From a checkpoint of a small transformer trained on Wikipedia.
Training: a variant of Muon for these matrices, 8204 steps.
MLP neurons of a small language model. Each row is named by its layer, matrix (up: input weights; down: output weights) and neuron, and shows model dimensions 64-255. Each number is 128 + 32 x the weight over its row's rms, rounded and kept within 0 to 255. Numbers have three digits each.
Before each neuron's rows, "fires on" lists the tokens most often at its 100 highest values on Wikipedia text that the model never trained on; "fires before" lists the tokens most often just after its 100 highest values on Wikipedia text that the model never trained on. A number after a token or word is its count.

fires on: "|" 85, "Sou" 4
fires before: "\n" 78, "\n\n" 7
L9.up783:137201096106125086101096131112118178127121120109121166089149139125100099129040131140139065108132151117126133110132176108064142159057112102133088103117155149095149106139089093135100131086179097126127136206166181116092197153156136081068171121128118158133110123109088188114088177121120166130138117200125150085112119123141103180100145140106118139157147119178097100176142146151168148123102124138198141102152115092132086109198153123099166103193141147130125073171107164078093131161140200147151142086123163168124132125139129146157122123157152068144144121127170164157129130141132131079
L9.down783:058139156116146127151149157090182121149152140168139184106078112102067153156134100108087135114117154192094137106093089113127148120169132102135138125131098116085135124080146161139135154159127119151103121111085082149107120102148109158102143107117182202141121031136158165159107114137138113133127157157146120088161140168095095133161134140148089181091093124110116097175084141104125179137111109119154107096072106140115118180114080131173096159155151125137116147131117103174115052108115144112103150108172114089195123085135146088086146113073080200108150214137072146189100112145092158172

fires on: ", " 98
fires before: "201" 21, "199" 15, "200" 11, "202" 9, "195" 5
L3.up813:109122165089051161095092121122141128150133105111141070157080113208131088155116130146095105156155124137119162141112089075094189145122084056101168168137154139149170115190094105151083155112066122147133194156103098106165153131184134136197110106151096128122109154146110121164095149169100063166138120109133061089132131158157133079134144149096139094116180114120141127142113126143144124130188152131161133135101178091138166067131071153140158106157135132154148156142122160110107161157170097131091113122134137117088124095152140128135071120097136140098130153060133181140137089058084123168
L3.down813:091096159118135140178112157126143113163104094102140094175096104187110178133121119043109065109150133147038137104157126134091135154094108083133151114148151108071096113144108124123150136128102096072121106136118160150148125192092132094171104140127134088103100104133095153149105153150100118122160115097111084086130140085099125122159127133057118128104151118124097103108138153125161189170137142085166139171133124144131141122200158145114200122141147128156161188123152096136130096160175042045097138160171172115139207067134155141128091086184140168107126139135120152108113076123085114151

fires on: "er" 26, "\n" 15, "Stadium" 11, "Park" 7
fires before: "| " 17, ", " 13, ". " 11, "; " 6, "'" 4, "age " 4
L3.up821:103128130104077147133115055148123097126182130155132114132175082134123181152126169153107082138110143097146164112142091137112093133093105111156110094107139170093177125133142100086065118117109172148172133077123117122116155082157155175134097083166137145170075109153086148098088148160130160132100131136141150113114137118088123201123123114069157145201101074061112105155154136120110102170146104127132068131087120151159060102186144072208161156142177152116114108068104164059102181108097097078123115129134113115109115118153092124172056100090125130133213175173132184145103148104128133117
L3.down821:142159109101130146108156088130157141186125088108143171160116101131092135121114168197162167150131153122151111138144141162115112104124124141138147167086125143080138126096170086106078101111096166164103097137142111181131113117085112142071167166149124134161114150138136159127106154174147106156112106124120120143131106120147097091109040089068159113101101085168107102159166140164090139084115135135157127071141205180188102045119144051186079087120109117043135151157182159082117113151152125119060144121139101159160159134120139173122037142099139098134116150140174104113154150101054143094

fires on: "===" 46, "s" 12, "==" 10, "-" 6, "====" 5, "nam" 4
fires before: "\n" 38, "\n\n" 24, ", " 7, "19 " 6
L3.up368:161154128134149118133156080163096116138156156131116181133168160150151141192130181178075100085134087160137109111081132200135152157132119159023142100166126132157140141141213127101084125151050042157102134117100109135109152085117126181136114120131151117056118093133144137157112184139180129105149170163141114169071090137119112152119154108161144095153156149147137086092092159130152154154161150077085171108098163124094175143121174113131071095151135139177107119085110156120070187143089127122153142099123100171048052095149123089130177095137110148163120156161138118109140110190156128129
L3.down368:101168177105083155107114153125126181177151135158147045166122115100102095153151072147191105157126120077132154155145152127155158167091151161174108154109097086156130161137056131166129169118140127128069131113135152107048134121071091148118202130140197107106096100166051120100172145114105085160157098091134130100144119127135183116183094139160066156093144136071085127138148119178115140138134041135094100127141112136129144048151145099130130145080117096041114164173153101130120138089183117088150075143109154138136114128117206144140109114120153106121126167155147133137118150118060050066

fires on: "a" 46, "mar" 5
fires before: ", " 22, "'" 13, "\n" 11, "k " 5, "." 4, ". " 4
L7.up311:162139180155063152161125107083200135176132153141149150090159115067118083168141068134097145121115113130193162105093077117159184203140136079176086118144098182122098121151116111125129130155131134148138186108165087079139151076145092119129105137126136077055078116174166154189086172127127107153119150077145075108087155154104075109128031149123157137187146113157164132129160099119166114073125149113092140112120172118154120088132139119126125153162115149106159108137183152140114126167120139126140182107146157090122113114091101149156171162180158104148178107130079068122084116126137109125
L7.down311:123125132115080114115128166180156132095160118138143151103121121112069086213094190148093133089082160185128142149119165163095117135095088113100153140089119112078173155164136125097176136138122127121156083068162049079129155142104171100163134113152069073121151119162111094146099117151131135086117121112125118104214084140126102140101139129141127108065120152090167114079114195095130097064118110138163118161129112117125080090134166106055120097155135168135151123126134127078080168105137145134112088112129162144144160090177193151116161091127136057167183114068140213128144157150094155178

fires on: "==" 76, "Cal" 12
fires before: "\n" 34, "\n\n" 12, "History" 6, "Des" 4, "ic" 4
L2.up999:154172121117160092166089146126105135105180139163164082142139124120195104091220069094139150153182119146133117124143139147148098081183133127164091080089125090132155168166123146124133101126130091077062125070137172145123142092112166145139092175094151133110096158089100130116130124141194122080142150170113116088143144138154100123123117123121099143144124192106183148123138132134094138130082092111085091075078112098152118113106130148109146121135114103099134115063097170162110210116141144093107081165131116139123146147115150189185181051174117133096126115042120100109146160122151112142
L2.down999:128110139115083092132118182145130118143102140159036153173135162134162065147190128144113141113089113177065079162125092167142144116163161140174131090104156085189068106082116173109108079103083161057158106122152150124128085117197139109098118107095115121129139088099151147154138075113105095123181174119149118138156165153126110144176093132104155116155133158144140159112122181056139098151098116077154107120126086130145127119094192117165116184175084099134089087144122111148084132104139046171109154158221084146142102158101191168129132158107129156112158196076102171114137151157176131074

fires on: "|" 90, "=" 6
fires before: "\n" 83, "\n\n" 13
L2.up752:122071124119191066068074172113162140158160149128166146154159064188182138104081118132092184064113138148182156101159083115121132191093171118150124123131116172099107111073085147093132204168121140183099060171128104116108172058095124149096122181084129175174153182129111091088129168058187150092153115104077161168149117121125145146143144086112110117116104153099117126151150120205166094088129082096132151158098147105118142056124090094121142115163203146139105117097143137128152153148100175068090099159171113142091129155151146118098125113128113089128126087109139149188177103118192146122
L2.down752:092130052143129133173159092077139077155114143092144155142133181133107120146124147125126187143155158052141111222131115161145144084185085155109191101099152117160133137160136136165081133143077077096124086165081180189099088121227116123137135095166123148107100137118107188082139088153138130135082140165117120108140181145168123120106102078075111158078098085120109139113163149138151093133145144137125175081096151083114151116108198177133105118133082141123060099197078134152114131108110168104161165117165115182116077154091138133134148167143119089128052120132108124101112150123071115128

fires on: "s" 21, ".." 13, "go" 10, "| " 8, "ties" 5, "ts" 5
fires before: ", " 16, "." 15, ". " 13, "als " 9, "==" 7
L9.up555:087125147073132151133198103062116153095080056150161141135127152131126176144201153160112128075097143170200134147123080157127171070134143092099126150071139134037191184152102066144099113103139142153131102104151112113136169123132196173137106094163049056081141211172094108134136132125086110084161140137156146117094158144133130165150134130167123134108156131132106124117160142092115113062123080137194114149127164123174136096092104135101148106103130109117093169139149194159149108123098108122171102106166184116167058119137085053116130109149145116145142074142142117147174134127157102111
L9.down555:133111122092131106114109107184116191138117152119114143136137116131126128115155181131176105127097154146158122151161133131072081158142069123084131130135101168136059120121132113142199128186133117106135173196101077166114154133090098088080089102120062106178139167091133155198090120091104135133105080032156190096133118046133134194135145133134170130147107111172042107120116116112101126107137123173178090153179178121177131200073140145120171128080123141085173169139117122095105145088138134153101119147098153139140123155133086096139150131151134082107157092131163174108156093175124166184

fires on: "ation" 11, "group" 9, "ies" 8, "ations" 8, "tions" 8, "ts" 7
fires before: ", " 33, ". " 22, "." 14, "s" 6
L4.up356:153146132098066107080171135130094161146126077086086105113151135143151120113128155169122119133122126158156149118094155085106169136144110137149172118162145110200155068080138155120145130138153104102115076138110110120158132113134129197122161110124104088116173166189188139148076180121143150098114145132128099082077136173085128178121157127162146150059185087115093135171084067074119187120123139127101126136113111177205159084133087126115123150150137162138095095116149076180127159143122132102110098134207123206138128101117168164157108136168088090157169168053080103104060133111160132115
L4.down356:117126080196168128098133083082122154121126126108127187074119113124114138135070106168209138102119101168106141126123160126112182071129121161141086164100127151104102160160139161187073097118116085142106115167201113129141099066171105130169109120136183093110151140167139194173164134146155088118123116161182154113109097089147093153122154145093137113141111153157090105156138108102083096113068101092133137122159142108126076103139156054148094076034122185191156122125089094074126128149180104139117182120096131123112169107174119181126131148125096122128059107104121141080153144160057197132

fires on: " " 33, "; " 17, "| " 17, "G" 12, "G " 4
fires before: "| " 42, "G" 9, "P" 9, "|" 8, "D" 5
L3.up929:142177155113138067085168139086101160135083128126179113110142140181134101124087097143085182114146193120169149105119117160151110152043112106143153102161160070195151135106098184169115128060118175123121157180098110160101148145132154155124183093121090153161109164121100122129071104154133110095166153124115188190088157188136143096127197177149089145151132115144145137128166126071110118126143128173111123144137140176121126068087123116081121140157120076149099130135047119095070109134103113162173073162095212154098150091116128065133131158126127133140136131110146096131100141083104174104
L3.down929:101126152154141154142105145077172114064163084118104150131144078145126115116165109084060178124145156123145097107179129125061126143171104115172128139154105197079118148113201110080179074145105123112110101104134177083130156120168175151138126132186186139117074107101102157118076180150156152093185139157076074175135130107169146143155159139088114159159136109105164100157120093123130103123095154093117143132131132124134172114126089145141120120131160112120105147158173182172154100104122162126094136157144177091165143140143073088142114140078073069150139140154136072047085077145180064134

fires on: "'" 100
fires before: "s " 74
L2.up184:088134124143130152127154089105176140150139112095170099113050153101176122120162118123143166112116195129169091130177153072119154165096109108142128066151148089162091084052141134151094130089127122133137077164120184138135215163161147104164119071155177076130159125110083145175191175097145162128114142134191106148059083107194113177128153100082085176131099091113084058090122133155078083152164081132149066135169163128108113060110160145105112149114119091155129121129107097094135154163110106135156121121136101114155117096167138127117149055141096112103146076096112163175144101122178128141
L2.down184:133132062108104051144127089125150135134154090099121120139117132123070174124123129154122110172111154171160065116113097168193124146155100130128107120112125104151143147143207103143090111106125158168149105101133174107124161163106144173103126151165121111119159122121147212113117064167129110079142097122132182140111101097082081172135141098091166164082094064138161107184148187125154137088076143128122088124139108167144120182156177151110144166122174141158149068092146100073195166173082034147091068108156109143154114118101095122118105204175119081133118077107147133089178099212129108094

fires on: "ity" 14, "ly" 11, "ally" 11, "law" 7, "ore" 7, "school" 6
fires before: ", " 24, ". " 14, "; " 6, "'" 4, "ment " 4
L2.up186:151105119126130102122205159137158100076149103094095072154099081090162108103169175118138114194128154145149108148123073109078136129123176064153139137186099138088108160109127128079139152139165109112106094140151095176113156073099167135167174097150133160108116146097121118081128152093155117109126127184097193135122140186122116079172167150160138156153110152112144152081110136165108135158122079079089107115096101077136149115114093106140108173091087137115066087118113124106122166098120077140160121084162069189146101075104142172135092114128124141161155178161142149129109093108128189104
L2.down186:088116079142146131072126011193154083166163186116131092091123115136171144106114126119125157136133135070153137111168140080136138136159095137161199146130124165132121091126151115137091119147147131145146116070169156112147123126097106178179094102105145122122181152138141158148102176131065092077068106126160184099151141128159151152152145172100131071124188097140084137117170146149071130117125112125134077097140126158134090170131162136190146106110106164095135221135119084183185149139112044143138179114106086122212137101119097110160138128069146156135132153077128102032178147166138037120

fires on: "| " 91
fires before: "| " 34, "8 " 7, "5 " 6, "−" 5, "|" 4, "7 " 4
L3.up354:109138119112125061136127089158145135106167120193206165141140127133152142150131144153154085120073158132092162117103144132127059064118162127180137148144172099118190200127105147085075119137078157087098170123112136037187161097138107122096124075135161065151041171096111148107104103090105189140123131103127060166081054122105133153175134139197143135114117133096105126138145135170074119146109103112167160119138120096158111111134086088125120169141122111070103135122071144110169118126080151074167188081152146106166128157106110064107139090144109130148117101132086161080094127155134147153
L3.down354:126106103112117132138122130149098089119129134113126131078151104092112166166126108112146128130119102155094083181146131209178110146096135129175151134159098181085134124092168143115143083107150126152132141137141121116107100155089128112093116117208121112177117154108133179140158115112119094086168138074104112106084196122067161089145111106086138089135118073092123146142174101156150095146148146074000122132116102111153173137158114082146165171095045151145202159148172165138131111099150107098128160081106091150134102099102114160223118211144141127144117122124163121118165104181143075150

fires on: "|" 75, "i" 6, "3" 5
fires before: "\n" 77, "\n\n" 5, ", " 5, "ro" 4
L9.up183:111128068117110137142217075103077177115165163113128122098137118135174165185161126140134107102147152087131065193096148185189177152092178131158122070123110123092167130156103104127104115157080091135089116146142124130142137134132170139110118118136111083120126135111106099100119096077148171116068192182177131134178117117157090140164113121155139165127136130101108145100159107083098164124134120170134077127136128097095078162164142068198137076096133193095173100162202118187126098171165080134116104135117155104107155136203122111173113145111174135093056122096127122084148132116132060109
L9.down183:137128150160124039127105193112184134163150107143077089134093124152093120136071163096110149197171109104129140135110099070053134143110135051168123192143130170109115123143155135131182121089194190130061123147054108125115176107145135121151194098112153144137106129110138198202115149149105149108102128117103130129117134162130160158117089152103177096105111095173127165144155132161176113117113102097120165098098117091102146115055158145128183145106144096098126196133182112155094102085057125113167147143173136093094136104110132125090150123124118122107141180179107180155146167154109146167

fires on: "|" 77, ")" 15
fires before: "\n" 81, "\n\n" 9
L9.up1014:124056128120163183087127096072109107144135124114140134150086141137150138124154126102103112131143113127079125144123132157106158101141094161136062128096231121188163116100150161178113084114100101137089159173143137097109107141164094136133150140151125108201118152088157166057162183072183107144160176132195125107138159131143083124119129094145183156106149110127201101147110128149163154145149102170105128123124103154135084090183179140115106100103135073166127121158043148122122108152171159115138163149146129064196175113099150077137160174164095184137079157118112086072152120168119116120
L9.down1014:167126120132134041125064154146098161129202104151107122092128072095138110093127143113169164099085071122141166171110070148128112151112155141124142188166090135153075097152110162061126124170090120082155115103098168140157135115114111115159114105141141156147110160124125122122160117126185150197149125082096074105186145166197139178147084161084163099151099141129107105154096124104167116206165110077102127129093099101082100175110107100117050100178084157110129096178151081089081035108131135101156101148121181201108115147119122147064144126079119144120172115119148158177176165141097137163

fires on: "% " 36, "(" 12, "−" 7, "0 " 7, "0" 5, "4 " 5
fires before: "| " 33, ") " 10, "(" 6, "|" 6
L3.up935:117158137130117165168167148161141148119148141127116098129159038128175139145113127110094079080163093123148182096097137153116143086136156178139072079117135098165109139113136148155087160131121118084047087048151185061076098166120097109151114155145112138100102130092100115186101114126127131091185131091172110154134097114060078181124151175121096090153128144146106148151144047175113173103154150159123093164110185121128183136166154164143146143115128113224169166187140148167128112044182173131140104067143152101129132145201091132174130114138098103165137112123111106121130105097125166115
L3.down935:142113126144091118072097082096143107096104147149110165146172135107193145107162175180099152121144133130056111141182103132120138220183188111160105094153114109097133201126123085159094139132114159172179140138095132123150139148162099100098115126134118070110120138159122160168110109092110111112123102111099122147160171136087058105155130211099179159165102108081141142078140105148127132131113108088138190166163095115117144137176076128091108142178097113110148164111134139073138156123136078119103104185041102152090116123191086160080149145147164128142137129187120144029077107098129087176

fires on: "==" 57, "===" 23, "\"" 10, "====" 4
fires before: "\n" 66, "\n\n" 19, "; " 7
L4.up330:136147140131067113100152069206101080125192098190146119118107167094109157162121135119107086092122106135107209144122146107092188119122057200086122119120152146139109064222080113152091094160100187099115161165115095072167179127155113105086094139163084113173153134143137112149102154116147076108166095078179084090141088152179120147182071149179161133121156132118166131138151153104078135129135108072128096132162114151128185088153119107135144099194165094113122140122130097145102162115143118125128082096140163133082089170144181167144153060093118114133136080142093155145148152087070179111
L4.down330:120147136140127114179131152096134158170116114186163115059147127141138062132163118095177151092115110084105094173094121169147135112107186125106099086112111099183162159153110122103134154116134083085123088112137143115106101114116141104135080126117163106064132131022058139111147165120139150129115108138154121120075106188105128081095151134147122055097094124121127160145134151106122158091140122161167076154032107151126156189153096190129136173100083166184095179167121126153112126127127145080192101150126138146139151182152146133158113097139140196110134129185195124122125119170143102120

fires on: "2" 22, "was " 19, "4" 7, "3" 7, "2 " 6, "5" 6
fires before: "–" 27, "." 15, "win " 4, "-" 4, ", " 4
L9.up357:168108167067077111122157180156092089175132106175050187118101066128142139164156142124157185171093125143074182163132146088126131104163139129143115133115138129136108143074122144139162113069073165155130147110092043162133098124116119163156153083129147145059108124113057114084130111156110119101146108088146134148135104028116153126096094120092121127137109136120133123128108168162159110201128088153105108116100173115170062204113163136163057110162160166137121086109145147152102145105146131162109098126138117149111124187144100136167152097087125108082154135148183119156159137167166164148
L9.down357:108132156133179122164082153181113159168105107047138112082127136146144110133143117114101150117150171080136144142124090063125170143116127117100091162114067211112110155114098126131134173135135113153124127126101120141074176171145088073107095151105122164155142155117150160184162165156169147169125174189148158134084190126110108181209179186126094185144133108081137109160155152132080132116161111131109119139127107081173203103137152144050120156116106157081125137132068158132187166077091122116143094177117100098158101143172156125050107158111092131122100110121166125110096051103107107145

fires on: ") " 27, "% " 24, "me " 6, "0 " 4, "an " 4
fires before: "| " 47, "|" 7, "(" 4
L3.up999:129111094104106188096096132142073156100151154094179128152118130130135115077090142131132141092184117156129196160120126118197175124145128118120108164117114130146134157142147151116135130100147087128094118084176175122057191151183151121153102159100189101080074122140137153100181144126216133127165174166083127124159121139080150179160136120111151111145143162104121145061113136174130112101172167149110084181143161116096149124115140132119132097091109143166129154100108163176115119133097117097153062035062074125057124119191091082109131140189113085127125113082122108077158103137124173142
L3.down999:131131121138141096088125129123177108126070103113048165116144106069107064131227150141128093123116110135123098183140105107142105120161083147085162129181096124100083148122104141136136120162152100175084084111165163140139145123124114137115184118109213133150138134109146092116126105177165131144165107114110149088107166144140069112152150091118166172102156084124152149123132146206148115123154169087126154160128095047096162151130104104207156106156139102131122088164095117128092115122118198100133152112090152118123085118122121106132181104057219146136129104157136095139107143108143111225

fires on: "'" 76, "al" 9, "–" 4
fires before: "s " 55
L3.up659:126171190122145153121097142123130067122153135130099155144175157135137092150150187108167167154109171135110064145126138119081178103152152102107092075118134092055111117138150088180163089129113110108142143146149120134110121099175142181149107144132068108089145140158120128130137172193164094077127099143192133135128156079148137104105178152104138109135144168107173065121083151156110078097163075080072122168132102142120073129115090101124187209160143140102117120110115177062108158114100089119069149093170085128161160084122122117100153110113134107147085115116165166136160088144136183120
L3.down659:135109143144147051115152131116157085100089052056135105189177114143091138112153187176066098092103124071163144155148095100152163153170105091130135066145109111158165098154084106064111124106121120142117111127087160103240121118155160115112109131181126164101138132158145084117146140147134081122090135109153150184064126126167116136125169149077098084134108098155152139118154153168121138133105051130112169148157098081086087182128160139136123168128135088098096106080186114117137147170126157090148130177093135160104133150073138133131164174157123184127066110153083138161103142177166145090

fires on: "6" 20, "8" 12, "1" 9, "0" 7, "x" 6
fires before: ", " 23, ". " 15, "." 10, ") " 6, "–" 5
L7.up969:086131158111081087111137151126144139203130180094121168113118136112164173128083105127140175208182049132117124119110184115139096159082094153107073167158158130213094139109118096135100122097091147145060130144127072144126173156168118156116146158115150066093100132050155123095135130116133085094124121120026137125092140143128151184152120081132140122128151086152129106141102134113136066121104143130162155155141107156090045160121117125158129153120103096150156114126150201085132156167185124137200098137165127102165097159107129115119165126062179117154088129149196071116120097166094095159
L7.down969:102060126165148204124109113036133099166089107146126147061191135118134088148117119163111099110153121101123130130122069134074173163121144176116169107128094086116124121166104131110089071097101068095175130052141203125145160134131139070103121147102137129149134122146131143105135132153160124145107107158132116098158161138122145120080089183144150144162093191139084129083141127143022176117137107130117104125191129100127181103167092141187206088156174131079080120118128064191133121155101114060135080118109081138107139118181110143154135149128156154136121141138139099185145181096130175090

fires on: "ed" 37, "known " 6, "day" 5, "ago" 4, "4" 4, "0" 4
fires before: ", " 24, ". " 18, "." 7, "ly " 4
L3.up830:148144082178106140076127133149152140115140115115138146152128158094135122125119151151129104169113106155171140106113159179094128195115129073182182147153152122150099072049118188138198159089096089155116109121059071152101089177136151146150122117155113129116165099111129102101158107172203142065121070125118115079104120140129157113138124059106148164085140119147160130120100163107076124106067126087132127097093136166097138121143109169200159067113102161165152147165137095071164083147131138107111095189109113122129089076144136183091152126168150108169089079169131104153120129145132107119
L3.down830:157106153077098116141126147168126132139170142119134141127151057155126166121079105143159135084158135136151214091123159058105134134173125158097112154082109136168110088065135155189096126169080145104077141185205158104121127127177066112143161153131104143167115117122145070100107132117130193151162146140157107118165143128182091124102109137157181149121155110170129096171170139132156207126134189190094099141165099177158099152114165103085098086163114129060101154109090139125131126071117076124140135079163093079098136171136118193190072131156151147104088146104142155094114145191127118125

fires on: ", " 55, "9" 6, "5" 4, "s" 4
fires before: ", " 32, "201" 15, "199" 10, "202" 6
L7.up800:153078143111126166151139148168125133137129066156154165177127162200124072156152116095052173144099133099143153097064108101142127159186148109119094087137076112091102157130140190127064101134130194135116148136185082142130150087072138175150120174111111164118149123109106084070108143127121134139093091174127043104083092126136142105153090123169147133043147158118151124106133141123101157155106140120108120154077147115122170121151122133113098126080150123128117100112156106160166181120149113075110145088112123093140157085188210109170101107093065090135098102064084150120193168080126141168
L7.down800:104145168127092124186100103180142139131146081103089051129129024097103112171120122148156159114061139127117089157180118128129150118106111098132111134140130152158067140178087140091172142091140107104173131085154108082092132126091101111174133120128072105125099089085166181140202125111092168173108193178128156132172126108093154091150132139126110097191112096126063129111145152101149169125205125124144122151063191084140131080094126100151096110169103200171163133129129128085092091195146180143165180068108146124126093119162174167139126104151154138090165135129142118109166124083150097105

fires on: "|" 39, "sub" 22, "appear" 11, "occ" 4, "eng" 4
fires before: "\n" 37, "mar" 9, "er " 6, "stitute " 4, "anc" 4
L2.up710:185175097111015122097081135112157142169119155146176147175166096062123077140087112094159138141096136174176116147109094133101125220090102114152190101120110180152164170159108111120111176088094173141070141161086138147122155139074115118135108121164141102094170125129123093139171099086209059122154140119136153112097220104078148072179156148091100172127145110167120134132126161141134122110103115135104144106184136105086115062074131169120086087153159161078133136132175151134123090121147149091139110157139097094115114054096123146142139124095103099091097128090125124155123113135186108142
L2.down710:133108130074111145153137091090095084119147136092152134131135079077106118063077135114090147123101139106096139093146149094142113158090139147119164165087163157097184212058131159085116104175112144111133191086168103117123163152116154123100104134141158146159144139142139160075082125077126143118130139112184128102133131194110171113158141169135180131157132103108117138077109125136109120159181073158140182163052164153133205120153120162100148110098091136108119152148148086077125122133161099127129147099119185178135148104124128122107065122153155055157063085128112176128116150087094161061

fires on: "0" 15, "1" 11, "1 " 11, "9" 9, "7 " 9, "3 " 6
fires before: "| " 25, "\n" 13, "." 8, "/ " 8, "–" 8
L4.up798:128164104155143098114137149152112102156139142112121130087104197120174120168135165138077163138136187115143136033085109134135121109109150085125083155194090142118111167065113128168129098120108151120083180135089171116097153159139176127077127104115148153142154145118076113123084181068135120086144129087176135127097123095134105186150142159165092164079083092148102158105121077081092111155166123135158100200130181114162122097150094108128107115100134114168079137155040145100126135102131151106139066147137088100196099151166127116085172087124173136151206103122125115104091126112150127145
L4.down798:126153143119119168184059116121139146083125104064129138175156078140081140112085148115097083176151132133078071114117119062131157089099167130127150122118109167136199119119172167090164100062163120114082108188094183140111199116173169086145103063078112156111149170091145177090093087167133156130109120153167137101120139133107163173121146172132172134113087134167103163123119101149154140173101087143131150139162141105129104150092116150108148159138076127177138119130216139175186133149065113115104127140105102089117158121158102084128130161147165165101161123106104069164164109094118109127

fires on: "===" 68, "|" 21, "==" 8
fires before: "\n" 74, "\n\n" 24
L9.up845:204044092102106171114150107105149137142131115182141081109112081144098090188095089092127165107094176127133105202117144153156153117117156096115117139140075112131123131131180188115092149121126171111137139151078178127054110146203162128153111110164125158085109080082129153134120161123155193097127104121107088153173078141138125067112145093099169168122129120069180141140076150129116086110081087117126116108202117089148141076171136123077081109160121100143168126109101124164134096176033074142139168188142116146128139142106154137141182115165132087150156132120099164203127118138147068147
L9.down845:115109103102145122121157235146181144140109125096108109146187036105166126121141117155099106225145163131068133126162107100105092151118124138188071077152143149094200122107051113148119050127154148104126150192107161181109143121110125126162121106104145173187172110135108143116152066137149086084094117185155097132128140124154156119104123130190195088100163148129075130125199099120067165166143074096072148147137072137076162119159144094119220109180106114123117122110155078113132154102117169127142113119179142128120144184125104097188135137144117144140122173082089117127154080083074120123

fires on: "2" 15, "8" 13, "3" 10, "7" 10, "9" 7, "0" 7
fires before: "–" 47, "." 5, "% " 4, "-" 4
L9.up225:113043148145116094111136102163114162134119111169138172098107159110126147166160155104130140163119099168106062123119103114141123137142095188169127159077110101118138104204120136135173088096141156137107122084135093114137138114125085157128164105138111113124107188116142081166093125144104166114137051081122128068105111136121109070149131104070126103157174071123107099163140168135116132171091103132118114110158109109175178166157097089135122083202147153151109127109124079192185148129142057090162063155143113099162170052163157109078096125131096127114130174119042097066104136124123175093
L9.down225:112155164159165117133117110128116108155191124115119189149113141150148139148163062104181145134170158098187109093088117118112190119140083170088091130164132091170104148078160146128129086127134111098138157158106108096173146115104062125146136124124070064106091165103113107193093088142104109145132089126193088101112118131106143136126059129112179079115129111160097150098141134202127105122072079176075126191153115163090180179121185124166096209074132157061136101138089100126124102101116121120088136095110086132164084100105148149132111165076130112165131123203118126144177120154137138115

fires on: " " 45, "divis" 12, "ard " 4, "og" 4
fires before: "| " 41, "|" 10, "ion" 6, "ion " 5
L4.up806:148128104132078076100123087130105131112178161159122071143142108142142113125116131111134135178099106093136159132110113080147139109100157114164109130122072187071132124134095104094149176078147111082109119146117120085133150128191158209138126161139082091169168114145085179135155068163104101136112164186137106112117140147123157099092128179128137069130144083155146138129123063084097178100123153141101113104128110159069095130202097133125152183155098180197157085132138116130113140167162109166119086127116145187140179094112126170115119156186106133109162104127156152141048056121116108147
L4.down806:076051126136091128139178125150104116138152153093132102121117192136136140084107116137100103117115124125160151141075133154155015144106155156159137117104112128181096122120122147154181157124162137146077139154129134127108178154181175143165147161110113108151161118113183134117142186122131040150087189127142134138104093137118134144093106112126134086097093154138144116173123173109107108121112136134101094166173124105082105168098160147183137137110119100125115124125108140076199084156112169169144073148202128138106129132133105110145140123122084114153143077131224118186124039126112094139

fires on: ") " 37, "| " 24, "ateg" 14, "|" 9
fires before: "| " 37, "\n" 8, "|" 6, "or" 5
L2.up858:114143160105083087109136069157111157115054118128142108140147128157088088150096095139159123121143121097057125137180089112090146120162170119167150118122081149090144164087155182049135107102104114074137149079147132140061100120135108134165197106102153161146115120092129101153082143127150183148078164095117100146134130118126120129120144162093137147157137099168137160184232128121134152138104142102171156142206131150124122103144138100113121149139079116107112049114081111106145103181106120085063232119142096132146096179150095097118104127138170114180144142111182135180108127091097152124
L2.down858:104157104125136125143118107119149096120135169106111096083094127074102185155135100136103131168176123169150139138112114187140104158124158112041124108129126215154128088160092096165148128102131076175130148178122175153123122090127107130083163131138124116133153116122154198125142134129058148111181118149139150161093169143115140078144134101116131113147103086119136106114067098164106134112113153113048077134096168123109106110097078166160131160111119139071211105103142163096145117146160112121136058150148138135165131115163153148108155109172122179104099154171130084096133108199198165142